config.yaml
num_hidden_layers: 9
hidden_size: 192
num_attention_heads: 2
num_key_value_heads: 2
head_dim: 96
intermediate_size: 768
vocab_size: 8192
hidden_act: "quick_gelu"
norm: "layernorm"
norm_place: "pre"
norm_eps: 1e-06
positions: "rope"
rope_theta: 10000.0
rope_fraction: 0.5
qk_norm: false
attn_scale: 0.102
bias: "none"
tie_word_embeddings: false
parallel_block: false
init: "normal"
init_std_qkv: 0.0388
init_std_o: 0.0
init_std_up: 0.0388
init_std_down: 0.0
optimizer: "muon"
learning_rate: 0.00486
lr_mult_o: 2.0
lr_mult_down: 0.7
beta1: 0.9
lr_head: 0.00434
max_grad_norm: 0.5
warmup_steps: 200
schedule: "wsd"
decay_fraction: 0.856
decay_shape: "sqrt"
final_lr_fraction: 0.02
batch_tokens: [8192, 16384, 32768]
max_seq_len: 512
doc_mask: false
train_tokens: 175400000
max_steps: 9208
dataset: "wikipedia_en"
MLP neurons of a small language model. Each row is named by its layer, matrix (up: input weights) and neuron, and shows model dimensions 0-95. Each number is 128 + 32 x the weight over its row's rms, rounded and kept within 0 to 255. Numbers have three digits each.
Before each neuron's rows, "fires on" lists the tokens most often at its 100 highest values on Wikipedia text that the model never trained on. A number after a token or word is its count.

fires on: "\n" 77, "3" 4
L2.up117:077122142102111145155159116094083138115152127154133067144108095145140112133145162112227124169123063125159129128088114074171139121156153118111110062132065118157131140116109140118107148156156152091086130148176124140159150094028143101180163194109151130170088131116103172138146122114185171124

fires on: " for" 26, "in" 17, "0" 14, " For" 11, "ov" 6
L3.up8:065169204114122163148100094088103159173152130150110122207159104146139145159054163115091102180100149101103144151065114164144123090135109164158067131121195085114150151072102157144110134120109119132080122065153125130150147159150115161131148117139120142119184092105091165116122094155137169098

fires on: "9" 26, "1" 12, "3" 9, "il" 7, "m" 6, "and" 5
L3.up433:186120099150173133119099158115097155183118152110183115146171076111077101111094131142109148123103184164085143071147175145152119123115130138181121158104130110144129108141116163154150109132096164138145114167113088131151159140100183090115095150122165143116175141167180137144108114144153084162

fires on: "il" 19, "ad" 12, "ater" 7, "it" 6, "st" 4, "ond" 4
L3.up301:229098129155149141068117171104162096117082094176123141151167122120134090067128116096056110102092132151059139166200148125122072047152190106097173111099185110132134082121100132117127148143142116111104125121131120152100100111134119105154166104143137135099142100200124139117104108123119127185

fires on: "\n" 100
L3.up354:116134157190149191092125100117133105162159135178146160122150088105130122101099110131155115116130103158139138134109111132124099134150165177137102135101106121150122163164105110161112146091106085087103148183106166151165151093114167103114112159060091136157156086132064145106119106116096127152

fires on: "\n" 95
L2.up583:141128141132120176185072137151165134131144133149117172169050116100062164124108116090118123099091142171181068132096213136157127104171128157093163105164141112088124152190120151136090112157140114147140080093153139151210087190190123122119092150126107181114204107132128099088127101173163107117

fires on: "'" 53, "s" 16, "-" 7, "ing" 6
L3.up148:151120067115135142116090154155128135147151125110080043153152207133160121064138113121083124170141142158051132146105105125117130140096124168139140156104144118134128177158094109155196176136135097126116112105112144130174136125145107140178130120041096132107162142108100179074143181112203115179

fires on: " He" 32, "\n" 24
L2.up90:104118134135186114150098105151138059180170137124127149152106122175127136144091145048129102134143156181169099131142128151101091125121180135101151124134120042163137126119121064182146137150093103098100121093147179118161114140134155169065085129102137139099158173147128115101160085136118137088

fires on: " of" 23, "ing" 10, "in" 10, "an" 10, "on" 6, " that" 4
L3.up506:163122119101134086074095144149132078127161183209115151072181161077121137111099160088119104176125069127100145079119133135153188167188080148078154155096129120135117141147118179119167111119120072153116137181159115110176136150178106183138113112106113145103141154129134163146123125101094139095

fires on: "ed" 34, "p" 11, "od" 8, "ol" 6, " |" 6
L3.up127:115117174179170138154172233135158135106119065181080052114147150195164178140147070159148153126145102114163155095135106153086130106152139144092121133145167141109105074135122152167152141118088138161124106147144065163105060119116117157106081152100095075126104109160137135121107116092130076126

fires on: "\n" 31, "st" 14, " is" 12, "ot" 7, "est" 6, " positions" 4
L3.up32:126127111064180152151124091154119090140138132088081108110124160206073122172071095142191091145083143167129076162066176121146118085117122113080127141053117117148132142145148191116123129100156135114176114166133170147142100136204153131105151149148076144109189188128135152085103103136192117081

fires on: "t" 16, " first" 12, " also" 9, " often" 7, "ner" 6, " always" 5
L3.up642:188156119161098153087081166115090139092171191092120144191140112191096109175083108143144130146086126101154066139081091142102153137168105148147179174087073091086110122164128132098102106145101097159147112177155148082130127077121123119164129093059074155151114139156091159157125149201123139176

fires on: " of" 20, "e" 15, "b" 14, "h" 13, "t" 6, " are" 5
L3.up745:153118129147097146096118129140108130105100169135146177071165129140085139137080125162115105138139113208128119104108186160159092148192102134106050112137112176183112133063068108147109166137105111115165108147106080203102105147155098075158183107149102074096130079102178084110150097043147075115

fires on: " " 31, "l" 14, " of" 11, "3" 8, " both" 7
L3.up572:101090136106133093061089166114086109142138143120105182130173128177132143128118051150128077213132116111112176085143158127126122076066142122158108155127147111134117090107162088138142117091071169163121164093168154131114165160111122055128107137184125132131186132108128206114127142143154118118

fires on: "5" 14, "7" 13, "0" 11, "8" 10, "9" 9
L2.up7:172099177105130149170085130112114193118116087094187120162100120164165120141085171112097138144176154132110092110100090146147161125127105070096170172105128118071205105116186114097071143149156125066172138142128137146103089147170104115106146134110124089094105079134115152156160117157079076137

fires on: ":" 26, "b" 21, " by" 10, " with" 9, " from" 7, "n" 6
L3.up247:076112143169096133145148167086098095128127102162157127124113152107168241102132115127089145098097122136167150135130131078170124129133120081150137100159169132157132139086133151148100101102071141088065128200161167149151154094114129096203160124136143115043136149173091131075163112120097072125

fires on: "'" 22, " and" 19, "u" 7, "b" 5, "end" 5, "est" 4
L3.up472:153095125110081126111145097162068077094155120111097117125153080142116140144188145105135132153168097138092175125134140081218091147128199087170122179145177134149114079083140101138024146114183120132071085123129097134158131163175083135115111105103099122070128110172137164160103137087194139159

fires on: "th" 20, "st" 16, " lower" 7, " first" 7
L3.up295:120099103081087173073144202133095111142142126157124109191111122085131115127150110167139084130063096107135121151129126165131140153157079126058140108095087162117071132130075111149141164157139170108177092104126106127140109113081071113203126117149188161138144117087087141151094124086166130161

fires on: " C" 28, "st" 8, " also" 8, " later" 7, " first" 5, "ey" 4
L3.up56:147111137117092117085146178138104124180098187098126136140071125183136096119091228128150126122129141066168169147170127148110107156143138082154148183106060105114143135110075073093100085114097134116090149126176101141116141145175083156108153158065120133117127093142105098121110067086144097193

fires on: " had" 21, " of" 9, ")" 9, "0" 8, " and" 6, "6" 5
L2.up595:168090151147117177132114147133148149125094159163080147131131154099154087133122155137118139116197102112120078175160142130118124091190119131089138041110100115111129126141120132127107155099110107156173140099174141120104100168160147173171125065118086156141130111161070125065083140134112151096

fires on: "'" 40, " of" 13, "0" 8, " record" 6, " in" 5, "Population" 5
L2.up760:112124109071203146172103109157130143133211157078182129160160103121194133106118104149112121142126143145168099141125138134102084114085109125170152117146100122105175059051142151156127114092098096098097083165135189115124161118135121112138098154167081110158136133103095107103084162143106078120

fires on: " of" 84, ":" 6, " |" 6
L2.up666:120138109092162157133047083164140120105094126117106078089102135148057157155086106154135082133155127131169128062116117176166150121124160080102142091146103092079185158130150105148146114160113149149164185153114129154130135130115082110186170167131112141159141161173114139127127104155163133202

fires on: "c" 17, "r" 16, "h" 16, "-" 6, "==" 4, "am" 4
L3.up143:102159096091137143132160094099102081118112136133190110140104153121163141053149133132088122183089119118101170046146091204074100127123138123154152118112132169146072130128095144124122143101091170128221099137145159171080117099100061127155176096111193134127098130085143140130106161099111121117

fires on: " and" 41, "\n" 36, "n" 4, "," 4
L3.up141:108149112150196109125094051128152113138146145159123126161118142166108110164091097109213158187082109161113106105099110072143122113099166104132143063132118140172207159129157117133035145133112133139123144150097155131126137083142166113109181137105148124111128126153129164090141116121141054110

fires on: " that" 41, " " 24, " each" 6, "1" 6, "4" 4
L3.up682:161133111127153167167136158086159064106122127176137092191087089107179123123118122164118145162117087117080090144138151143072059144117099140151159100110102154137160131130114123128170150142141070080177099148145111110159121124174120161100070128123108107135106083129087127136099143134109078080

fires on: " of" 40, "-" 26, " who" 6, " to" 5, "He" 5
L2.up641:147125145125119153113120089126151115149138101145131148136103096105131150090178145119129086072092148115075094155087164123163130135097140101108087136095102220138156045158115098160097085167157181110157176122101122134101072113149148169103155146201195053155107062122125122049154155111080107124

fires on: " to" 29, " of" 21, " or" 8, " did" 6, " them" 5, " |" 5
L3.up713:128076117088120109089157131083137172096148155174145117194162064096090151189161098154159087126193129090109072081131134207116124132172136096085089120129116118133099154121113078144076127187175138172063157155108163158127109182113131132119166118184160091194148095209120118102080102105139084107

fires on: "\"" 82, " in" 15
L3.up57:112165113083116157059077148152149091174118141118155164153091118096079102066109134119146068134135139111158103091091098138118120140141131068117139135127091141093189154143111094126101099093173133135122153120100109092141178123133166118165153137070140097130135142130136087154127120164138099121

fires on: "en" 22, "p" 19, " in" 17, " of" 17
L3.up54:105164140134111144110178133133152075154115149122120100134183103151097177173109122080054136107118125156090098092121128173148139132032094089107061150085089160129133095149133152159158111075156153063161168159089117150131111169130077082163108141171206111132113151144211130121126107102126173125

fires on: " well" 16, "ent" 11, " of" 8, "est" 8, "ut" 5, "it" 5
L3.up220:071083164143140058124086109173137122140124130077200176103214173183149136119128168139082219148172146111106162136104133096128113068099093166151065134138153132141105108109122114079138132124164112117094146127122133141159128072147109095186090135113053133113155144146128123146169082113118082145

fires on: "," 23, " and" 13, "ater" 9, " or" 8, " (" 7, " of" 6
L3.up499:173087147140153147176199118111048119173126164129128069111061130104125072132114136128076180117111140143148051088185156119107179124142115191112186109191106154143138108083118191151117174107104124094114119121160123132119159100112084079139065104112154140176106188178099120143132100142140071089

fires on: "/" 40, "-" 9, "ers" 7, "re" 5, "in" 4
L3.up206:142103146100110130163133101146150129124131152189169148133085141121130127134094144103127109149122124116085123099169148087102064189161089133115157169114156097148105118165159123094118138100184171145117134104146168154090214090138125086097153106096069121139079116067094135165110133103129157140

fires on: "ro" 13, "re" 11, "ow" 10, "aw" 10, " of" 6, "ing" 5
L3.up205:203098098122125102136142089106115113148118109126144107160141139113155109053095161139150116097153202136120179118152141135096145156127158163114117121118100131138084116130092127172122137138140120075131126161136156098186117136137132104174097087104109224112168151070140130092055135167127086185

fires on: "il" 22, "t" 14, "ate" 8, " dist" 6, " rep" 5, " give" 5
L2.up553:139141101130129158140159143124095114141052071139072115131150109116159097162130141097160106173116107192076108176149123141174170113172081090109174197089128077084144118143083145202133103104111138150116128137167123129047170176147133125108135120104105122082101110142131142125132134130130163123

fires on: "an" 32, "ote" 9, "o" 7, "ic" 5, "ing" 5, "u" 4
L3.up592:102165141198110114081117092117144093165116118125108158066165128093134116081105139131140130057197119178092123128129076161100194127121159066092199106115123130080187119114201205128164162102137126084136095103087131079135087183158147190148095131115134139072146122157133132108147105142137189088

fires on: " " 35, " |" 19, " the" 17, " Affairs" 4, " not" 4
L2.up508:193130169136171170100133124101171116068127137111102094128101157134081101172138102152194097161129140096213075087109140102120148064161152131182117115093136097085158140163152154066111140125085106091155135140124101134116183191072121091160175156081137168146117069161128119128129138085182126110

fires on: " of" 24, " the" 13, "st" 7, "p" 7, "o" 6
L3.up208:093177147141108119097138116124096081140131115189158098145148124111106144083058142193121119154122173073121134098114113153119146156148107072094133147075115157152129167154112074142172128116165153096185199117097149137093134165102129119127110149185058166112153077202154153171088124138116100086

fires on: " |" 37, " War" 15, "erm" 7, "ed" 6, " Mar" 6, "." 4
L3.up635:074149127130132122098117147117160153113147140095157123127088144111161082120136154110171123119115140100097101091092127166128100168154111145164123121163111109076121132132112043152084184128180130096178168144162116212186116065145083121164165097135171127161190156107151113127111105137080123069

fires on: "ic" 24, "r" 22, "e" 5, "b" 5, "y" 5, "u" 4
L2.up285:121098121093137127113099141105136128043090129106135130166141121121120135158114145078104116126171142151122130139115165145102061158127122104092139122162141146105122106117082105147120139121131189110127124147063105183126147124123196107115043129119096139129150092073115104127131199124158112140

fires on: " of" 16, "=" 13, "===" 13, "m" 7, "em" 5, "-" 5
L3.up413:093143135144192145131108138121197187098151115139154105126109132175123146101127109098108145038071191103086119078101160117141113092158168137140137158127167144126115106185089197125123058143119194174118180141125168142113176135120155078156200150148103082102154084141073122145116138093100152123

fires on: " of" 31, "l" 6, " as" 4, "here" 4, "ure" 4, " after" 4
L3.up560:127113108090144149134121120114107126141104167132135163134143114178115053119147111100092059182104144154161128145152149186078114122112172106131137170157124093134119159128110075123120084091096089205092134172124097093098106188126057114113112131134151108133093144153109128098166068086113167137

fires on: " " 34, "," 31, " that" 17, "il" 4, "al" 4
L3.up578:170062125143160152179127130147133043110159097087127183121121120154166073081177103087136096178124066111130128140130161122129136145148168133181187099132135142152124154186110118152144088123119101152136146150150141097170125197155103059043076128180176092143165142103093203115137099120106133123

fires on: "es" 13, ":" 13, "is" 12, "s" 9, "in" 7, "a" 6
L3.up677:160092168152158186118141151097149160154068094132169083132165187121093121160108116104131145111128054144152117156102101203098112131138115135123140147134117103134141131142121146158146133092123144163076124123102149173163181147132091099161164118087162084136101181097181155134007145102118159159

fires on: "%" 34, "end" 7, "M" 7, "u" 6, "um" 5, "U" 5
L3.up302:088084146144096145149106081114132090103166116098150132091159126126122099054128151105140161130117169093137087090094100120228110135114126095140112152107204078139168201148135089109125179130115114101149054077121118123132196067128109125093085143169148218084142121158182117107107110151135163134

fires on: "4" 13, " century" 13, "5" 11, ":" 10, "7" 9
L2.up250:100113062152176140126093068159125153108099183151139115141141209179171125117219126137168071189123164142097143137107116137116077131070111147149117136125060186112112110106123126042109158094117108093117150128154140101109142158075066134135103105162136121166141132106125121124044126089142094091

fires on: " a" 22, "'" 18, " the" 13, " of" 6, "is" 5
L3.up400:130102167127134166156120086104222152119117130159111098173132109124155079163148138148131127133141125135147083114140163130140115091110117193151159121127137110107181108065088089108104145147100081119096098146083140192095083081147141121141123187138133141113109125147146115095073090098129077114

fires on: " than" 17, " May" 8, " June" 8, " March" 7, " February" 6, "ly" 5
L3.up548:156118165125136194111148090093118108105082175126134167098169140075156086106067135141134128118146135144155164178117147101127114129093120123102136099126105128118129154120133108128134100080175158140130122193077153153106164089146112066159099108077129134100063158125174078045114137112121108066

fires on: " and" 65, " or" 21, " |" 4
L2.up695:126057158158166151113144159127131106088133134078135098072194212111192120171093170135137122148150115099106124091111159140105129114127164133060140095126147067059109105103095130172108150084138100146170127121160121183106121107166162135147098081037157110122196124083113083098112116145153099154

fires on: "as" 16, "is" 11, "a" 6, " of" 6, "ent" 6, "us" 5
L3.up289:103125154164142172111105064088147120137141125076121080123159131112102128140172139142128148108093116180102155190141142156092135145151170151118123133161076121146133145110186170118122164167178107093112109160094160144140148109174146136107108139126169125150140140139132158138145136096131094169

fires on: "-" 90, "/" 4, "–" 4
L3.up489:122138086114156121144146132085119110107100088096120119133050126117148178110160164082142195193080114099117157119072100085112062176122101135079158143163191166159129109173200145118141148151123157089101161084101114111136176119194143123106209100082090138152134148129139130138076098040186127132

fires on: "in" 24, " of" 21, "In" 17, " ent" 5
L3.up535:118110069115165121080132104053113139118123114178109162110166097130062098153098082087108112121112132087129107131160120090119126094152092165112153146119117154125148144127115195111121133137200136133132116180118113108150224159120095176120184118121088059102149092117114161150099161123114090122

fires on: " [" 23, "-" 14, " '" 11, " dis" 10, " $" 9, " (" 9
L2.up637:154151094132170132166166143090137060174137161160152169202162149130146124111129162145176141105109128094121104132117142136141086176157172091104097122103142166162097091076096157065099119106090197117159143049140039109140146093119075094152153132112093157162095128092085136177080124048121127129

fires on: " |" 22, "1" 18, ":" 10, "2" 10, "/" 8
L3.up139:125099118107129112171088151065155150200124145079175098186119109131115081151108157159123125195147130178138142090135080122164075146165155153082149118074116104078179069132166128128066135165077089142145126068100147098128146073148184161135153146120114083147128196127120131141092137115141059197

fires on: "il" 16, "t" 15, "ent" 8, "-" 8, " of" 7
L3.up266:095098106089151131140091086102159124182141105167144099118154138119113091149126072118085097136082108162097120067113168155127123128175085158164185106130133158135152117101098179114132152137104147137103154124082076125151110134081062072146111181123081126080160155138152163116140142119145152136

fires on: "0" 28, " view" 9, " of" 8, " track" 5, "ect" 5, " sc" 5
L2.up642:079137074097176148092105114070080161130156145168117195113119180088137131155118117100174125124118101093077058125127166158146084099053126129144124128150086140121186117149097117138119069099172102129112151133145109093166154198126106113166152063103154138105150132105117145119106139115056087091

fires on: " |" 54, "ens" 7, ":" 6, "/" 6, "." 5
L3.up569:128167127067120143185072113116144154136075100146123097131138062133120096123114177088133138152110100196146126113121066125096130128106122142121139137153098102096159111138162160139101095121094106123197138119153193081117122162142167098147165082033172095150095153099231071188150147089061091101

fires on: " |" 29, " number" 12, " than" 10, " of" 7, "imate" 5, ":" 5
L2.up278:117085129151202110122142091185165127035122131110194104113159178121095115149067167085129173140152106167149095141102132075094135206153132146142159086119154134120134126107178147122060130149079146189146132113141088206133090116177136107101131145141183159084123077122150096178169127102124123100

fires on: "0" 24, "7" 16, "3" 9, "1" 8, "8" 8, "4" 8
L2.up46:153187139152150167106097093112104136166107181138153120145066102155143117105093155162073166121211151164122088124105076176109109117075059108126134082076112113120158092174140127128160162159132130098161100134187112120091106129169183055143161101107128172166136135178112120143126162118154094087

fires on: "w" 15, "'" 9, " to" 7, "est" 7, " and" 7, " well" 7
L3.up23:124137085117080167138086118171144135145082086141134138142115130144118097090135129116108099098130136168197084060108196146184089128179152082109121121156174103121101069098083115147155174171108139163148134076149117115093079156088065142186162128165093042063169112123128165160122150117176094168

fires on: "3" 25, " is" 10, " not" 8, " also" 6, " often" 5, " generally" 4
L2.up511:177169141152147134117114137081122127181141220123125176148127107184152129129122108122114051160111105157154099106141114092114126114113120129149157099107133127114093132128106088129108098162068198101133083122162145124077162176115129151166155174118091155127107106113097151114130096138160165118

fires on: "o" 23, "e" 17, "re" 13, " |" 8, "ro" 6, "it" 6
L3.up581:163117149130138149105124193112147122122140168171113100145179131098140082116112187145136157140097124080140144183192146146086131111086154138123086167119069133172117149114127097151101091087109133098148052079065129132148153086149135134177103089136122167118175156077118067195132090151139135181

fires on: "l" 11, "n" 10, "o" 10, "b" 7, "h" 6, "f" 6
L3.up564:064130135157130079149154188179072107109164150111180104104134120098095175052135112058090094144128097155130115166178158112139147149139098099181147147117174129138155091087088138162152129174083127140189139127128041137141162103151098133140145168102124162104135134188125131072171110140145085139

fires on: "2" 35, "1" 18, "0" 15, "9" 10, "8" 7, "3" 4
L2.up723:145166128096166188131108139115163151115221138130130101131130146133138122090096053200107090145131112079162200122141196144147145102105085060153083136055113107148139123123137184138142122127158149147080102106141084106155134118127188095185121078172140172147139088183082115106082113132085074158

fires on: " as" 36, "0" 16, " at" 8, "s" 7, " of" 7
L2.up453:161146107183115102089115140098143185122083148105108120110120027145071094147120112160159164167129125173113132078128066115104077117125123069126163130091151109160114152129111157105083108107126101170180141125116087098109157094134102080117135166170130145203057097142090180119131132088167130173

fires on: "==" 64, " ==" 13, " All" 9
L3.up463:152105153137140052105197155152184097146064185121126126117133138179123143149157135117148137159110166159151150104140102096098150168119157110140094164141115083131144100101084108182109131121133124156119187140143069146100092168111115139125150162097112123151174128081063155127132169163110137184

fires on: "u" 27, "an" 8, " of" 8, "in" 7, "at" 6
L3.up374:138167168109085158095114154131130123111106066131129150096135101115175192081154114160124138092160103160087113144128078130088064108066130167129156138104104172145160120128146176106088129070162097140153169145170083106212107188156126126076081103118165115097158110151165097127147173160106190135

fires on: "-" 15, "'" 11, " At" 9, " of" 6, "ol" 5, "ound" 5
L3.up58:079114101116181109133127143100171140125175138172154130127140125114074112133150029117170086123187068135087132159104099155153143072087166100125133127151139137165111140113138124057099163138174092123116183100124086176132128110068075106144110103142130209131176140134098155101158093121142144159

fires on: " the" 26, " who" 11, " as" 10, " from" 7, "ant" 7, "2" 5
L2.up540:085160078095145105148174097102119116152094133159088181127161095152099139131147158139085099114087120120111111148151127109172122150145060095157138101152097184120070144193138074168129076116119170053110088195110172122059107106079149145113171107114136137105139098080140171091103078074116142098

fires on: " |" 77, " this" 7, "\n" 5
L3.up125:149076149118124113168115144133109105126125163102172119138148133088170103108206130234172139123158117122191155120110137120067117111214126178117125140138090175144156108137084107100066138034067143157096099174091106169105199144153133144149104101117093124140108071165108099082095161123107156162

fires on: " the" 43, "=" 13, ":" 7, " both" 4, "ical" 4, " his" 4
L3.up707:136127148100159130099135152190099143141087065128192121160176166092124109122127142106032102198131155089185171114135105101139072122122101075162155164151149110113140080144140088149088101102132138146075093150124086100190091098136138187103086101155142193115106143077148181131112082129171092140

fires on: "re" 55, "se" 14, " e" 13, " se" 8, " be" 6
L2.up664:138114139191148122099098165092068182104188153169166085126117046087116083074162189122147108123167136167187141116139128099098101125150119152189117125103139146137096083157104166160112086074164174111098103151119058143142135127138095088075106107155155092057113126156185158136163120158086121080

fires on: " is" 26, " was" 19, "born" 10, "/" 5, "9" 5, " released" 5
L2.up719:080178149156120149091117060113138108158160197145066158073097105101155070116154081158133142092068131128069136138086162165164133157070113082148137219158134063132129146099107084089171124111170130078147147135143186145110155157134157066108115092178140118142099166158168113144134071137145136137

fires on: "\n" 84
L2.up348:144185132155128111115160121089188109148111115133118116125098151154071190128111099174185114182115154153166149133150105096131178169160153135113104084078065086140132160166146110095144157146115112133146091089111079133143185102070088172157195215138133151203133141114093139105061134067156154140

fires on: "n" 27, "ing" 9, "at" 9, "er" 6, "or" 5, " was" 5
L3.up360:133198100162171131111109108130131159116160167112098118110142159095088098139118144101137127089130144114126139148160079106087169139143135124213155104089117132100180100120083075123167105069124097166116126123133170160122093122114094097166158100119128067114164082157120153163178179115142112132

fires on: " in" 27, " for" 11, "6" 9, " not" 6, " lost" 5, " returned" 5
L2.up627:182121091077130121219140138105153088086117111150201162156149084161152145106117139173125099147163144170198136162108132112145144127131113150179109126110139095123178128098131048118163102102122109094139157178154117099110153129118162096169136144132133077137097164167170119140046123098136166148

fires on: "\n" 95
L2.up535:093080083134169158110086134117102136157176090166122156134150115073152130136173104142140085182134110108148165090108062130106076100197108152125113142127126197109136136181130146145102172135110124111145135181125125109113181161163142118141089195123114151094180116150125126076080179120141093175

fires on: "," 29, ";" 22, " |" 16, " and" 15
L3.up250:159092098140199163077154080147129138059139129092125116079125120154116127129136166094136132197109111129086154121128154071104141139145194140074109146149137140120106042141139166070150156118104145071164132080162122047114147070137117129101182188126177075108137090166157133113119060038105136133

fires on: " " 50, " of" 8, "1" 5, " is" 4
L3.up183:147179123165165120145136098093130105152177127142122101128094126189116118142120115074140104160137193135157061148100095127194164104154154072175135071091110080078089117116092092080159154125108074120133147081154128150122114175084124118140122122166120105107114103124064118123139124111060103147

fires on: "n" 21, "B" 18, "." 12, "H" 10, " ==" 8, "b" 5
L3.up486:084172180165124103078148124108101165130131134162197153092122185126133142172190083127172173131148098047138116119100118109116122117101066086181115211158166101143103136108108142190058173146102127145131145137110115115107136158142102103135193108108120103065158098086107120131111161071146122144

fires on: " also" 30, "-" 15, " of" 12, "6" 5, " " 4, "\n" 4
L2.up0:171081153113169121128115117168125114141120131102071113098102102121158128058135179126130152120145184140154142155094146122087140093166109158107102169091124146111201089175144090123152096100100110092132143160098181140125096121176138145154151183134106148085194099076104116137134217134059116195

fires on: "," 78, " and" 12, " or" 6
L3.up536:118104157139151143128161139108118182116162098093155158107143104166149126089109155139174133176108087088182148101134116120150128132188172122144111108162125182143162142127085092093129122112089135138062142131131174076195115150191081124084141162148146110186164118146134190135147103109094087111

fires on: "9" 27, "ap" 14, " It" 14, "1" 9, "8" 7, "ha" 4
L2.up155:171139148151141145114060116103141111168078109125111146153129125148109087114116131145085150094175137140128196107150143119114090134169080102159145146055129146087112090153126114085126121139134192169156077125118186104131161134121156081122104168134130140145180076214166101098114111160098125139

fires on: " as" 27, "the" 12, " be" 11, "gr" 8, " of" 4, " that" 4
L3.up517:142131124071129061087138164093135127110101147144175156104105090154066122075076074110064116161133123147124132146131144106190124049110151123155128121114078146147116150142097072086151095101104145122140162139172075139111107139120126130201125156156130152121124045153061136097114138122152111139

fires on: "'" 36, " her" 10, " their" 8, "ing" 6, "ate" 4, "er" 4
L3.up346:110137116127096125082093112205131111143113116118135130145120139151112102124160038184106141099144196158092175145159061152152120114103084127179165135081148189127152107134182103141155142109108090166132104086121106130105168122123109135160173206110105065118158109131061190113112146135132190119

fires on: " other" 18, "8" 16, " of" 16, "0" 11, "1" 8, "3" 7
L2.up24:156148124170069140109130135115124006122196130129066158136116130160092104175134116146150094140158213170083082156186078203128145154217143145166111143104121154108111142133140108067166130111104159141154087107144140142081096141099129139141139161075099100164103083151140126119121128131092136135

fires on: "-" 15, "od" 14, " no" 8, " ab" 8, "'" 7
L3.up49:094071110179133173173078113092058114150172135172108110166137080088157152115157134144109204121174108139113106174130161133129112120084119121120158159075045147119135124129167129134146152186100156125092116116110092103134106146148109174117149140085137203109181127090126175073050146134126151173

fires on: " on" 14, "s" 11, "'" 10, "v" 8, "b" 7, "ing" 6
L3.up681:166177140068193136064160136150168121152124136155110150121160162155124099140150107062116110131173146113170112181180128121134092097121121177156096123140031093121111128080119170166110086038096166181114118117169096200081121107156106064143188135123143130141111106140117115138158160118132117150

fires on: "\n" 43, ":" 36, " ==" 6, "ir" 4
L3.up268:137139115172157152053154120114186181158113123112087136116101149100184175071139102146139093145136085095127129133158076150101134069182103162074178135164153182120150141090148119099067122112152154121119131077094094161106180185157147167138164144152103116126163108105121133160124118091107179147

fires on: " km" 22, "m" 16, "re" 8, "as" 6
L3.up431:091092123105072099211129185160158124146170145129099153092127158148161157183137104182133145106156131124157109164133137119153153103082138150096131193103117131109183161143098191149092137094176150113108174160127129095143120055103127122142133164138119184157090120153128111122112140127147157178

fires on: "-" 37, "1" 17, "2" 10, "3" 7
L3.up349:105169130135107104151134150058084130118108129110092048075125122187149118146144152147117102159110130130136087113133117178106145109132161132057123060072151123090068088109096191110136103134075160099137138134176157124073097092077091148134194125109136099130130069119116126126139066100143172131

fires on: "ing" 15, " has" 13, "ed" 12, " are" 7, " of" 6
L3.up551:142149057134108113081089093168115173127146135074094169134180119111102127143126120175139096103129214136102138190081130129078141149142170091176153162102118165154066171070115115099076087107109133143103129206138152126140128152130095106170188077090122155137137116123171092047110108172088125076

fires on: " all" 17, "ations" 9, " million" 9, " least" 8, "ributed" 5, "os" 5
L3.up355:092153191085135096102143116193095102115133086138086168109138126146119148149195187065146114139159061124146141104169088162104086116049165169147133157175203111153110140162110153132141132154139136163116107102133135124136158191123114125105055138134129110117114078133109162184132104151082157096

fires on: " an" 18, "-" 12, " a" 10, "the" 6, "A" 6
L3.up616:148120132102123116163126160075115143135072117221140071077162106094216127149159100146182118132128132131092091149120137214111157219138137131078111116102147131119109129081138141157116112105117132092108157156114137154105117185144097168162104079111135083104065138057113159127096157116107083173

fires on: " to" 28, ":" 26, "," 7, "2" 5, "5" 5
L2.up288:080153089119183105126154128121094161110153111098139112117115120153161114078125134145117153129075089121140077108145093154166120133103122137131109186153077186108149132093179096153142088046073125154081130134155172124099150112112084106133146111121138145156086076153144175110067079095116152087

fires on: "-" 31, " is" 28, " was" 8, "ort" 7, "ass" 6, " in" 5
L3.up704:073119139143159115094130048202158108118151186148080113130110117093117129128182108138050130076136188117088106165105120138167162165095064170088102156170113071124119144137105184134151174086153147089127152182136147116108163119139119110099119065094142122125117148151131114151198105056133185103

fires on: " became" 14, " as" 13, " of" 12, "m" 8, "h" 7
L3.up530:065100155176161128122126070169140121118167157131096054139142144097138128154112109114103241086123207138102090136126104162170124058129122118126163075160137127152156127170055142157130159138128129093136180171102103098106109089107134204093189154115166129120129139149121097111102151126139144084

fires on: "'" 15, "at" 12, "il" 8, "it" 6, "ik" 6, "us" 5
L3.up73:199178121137142137158066135197143129112090068146123117144126118160098112164106151097091174134113132190075198191160104132127177178148122106107133167128130107084082092177136144106110186174162137112123103098146147110126092142059142117185146112105163084148169111083098157099119152047122113152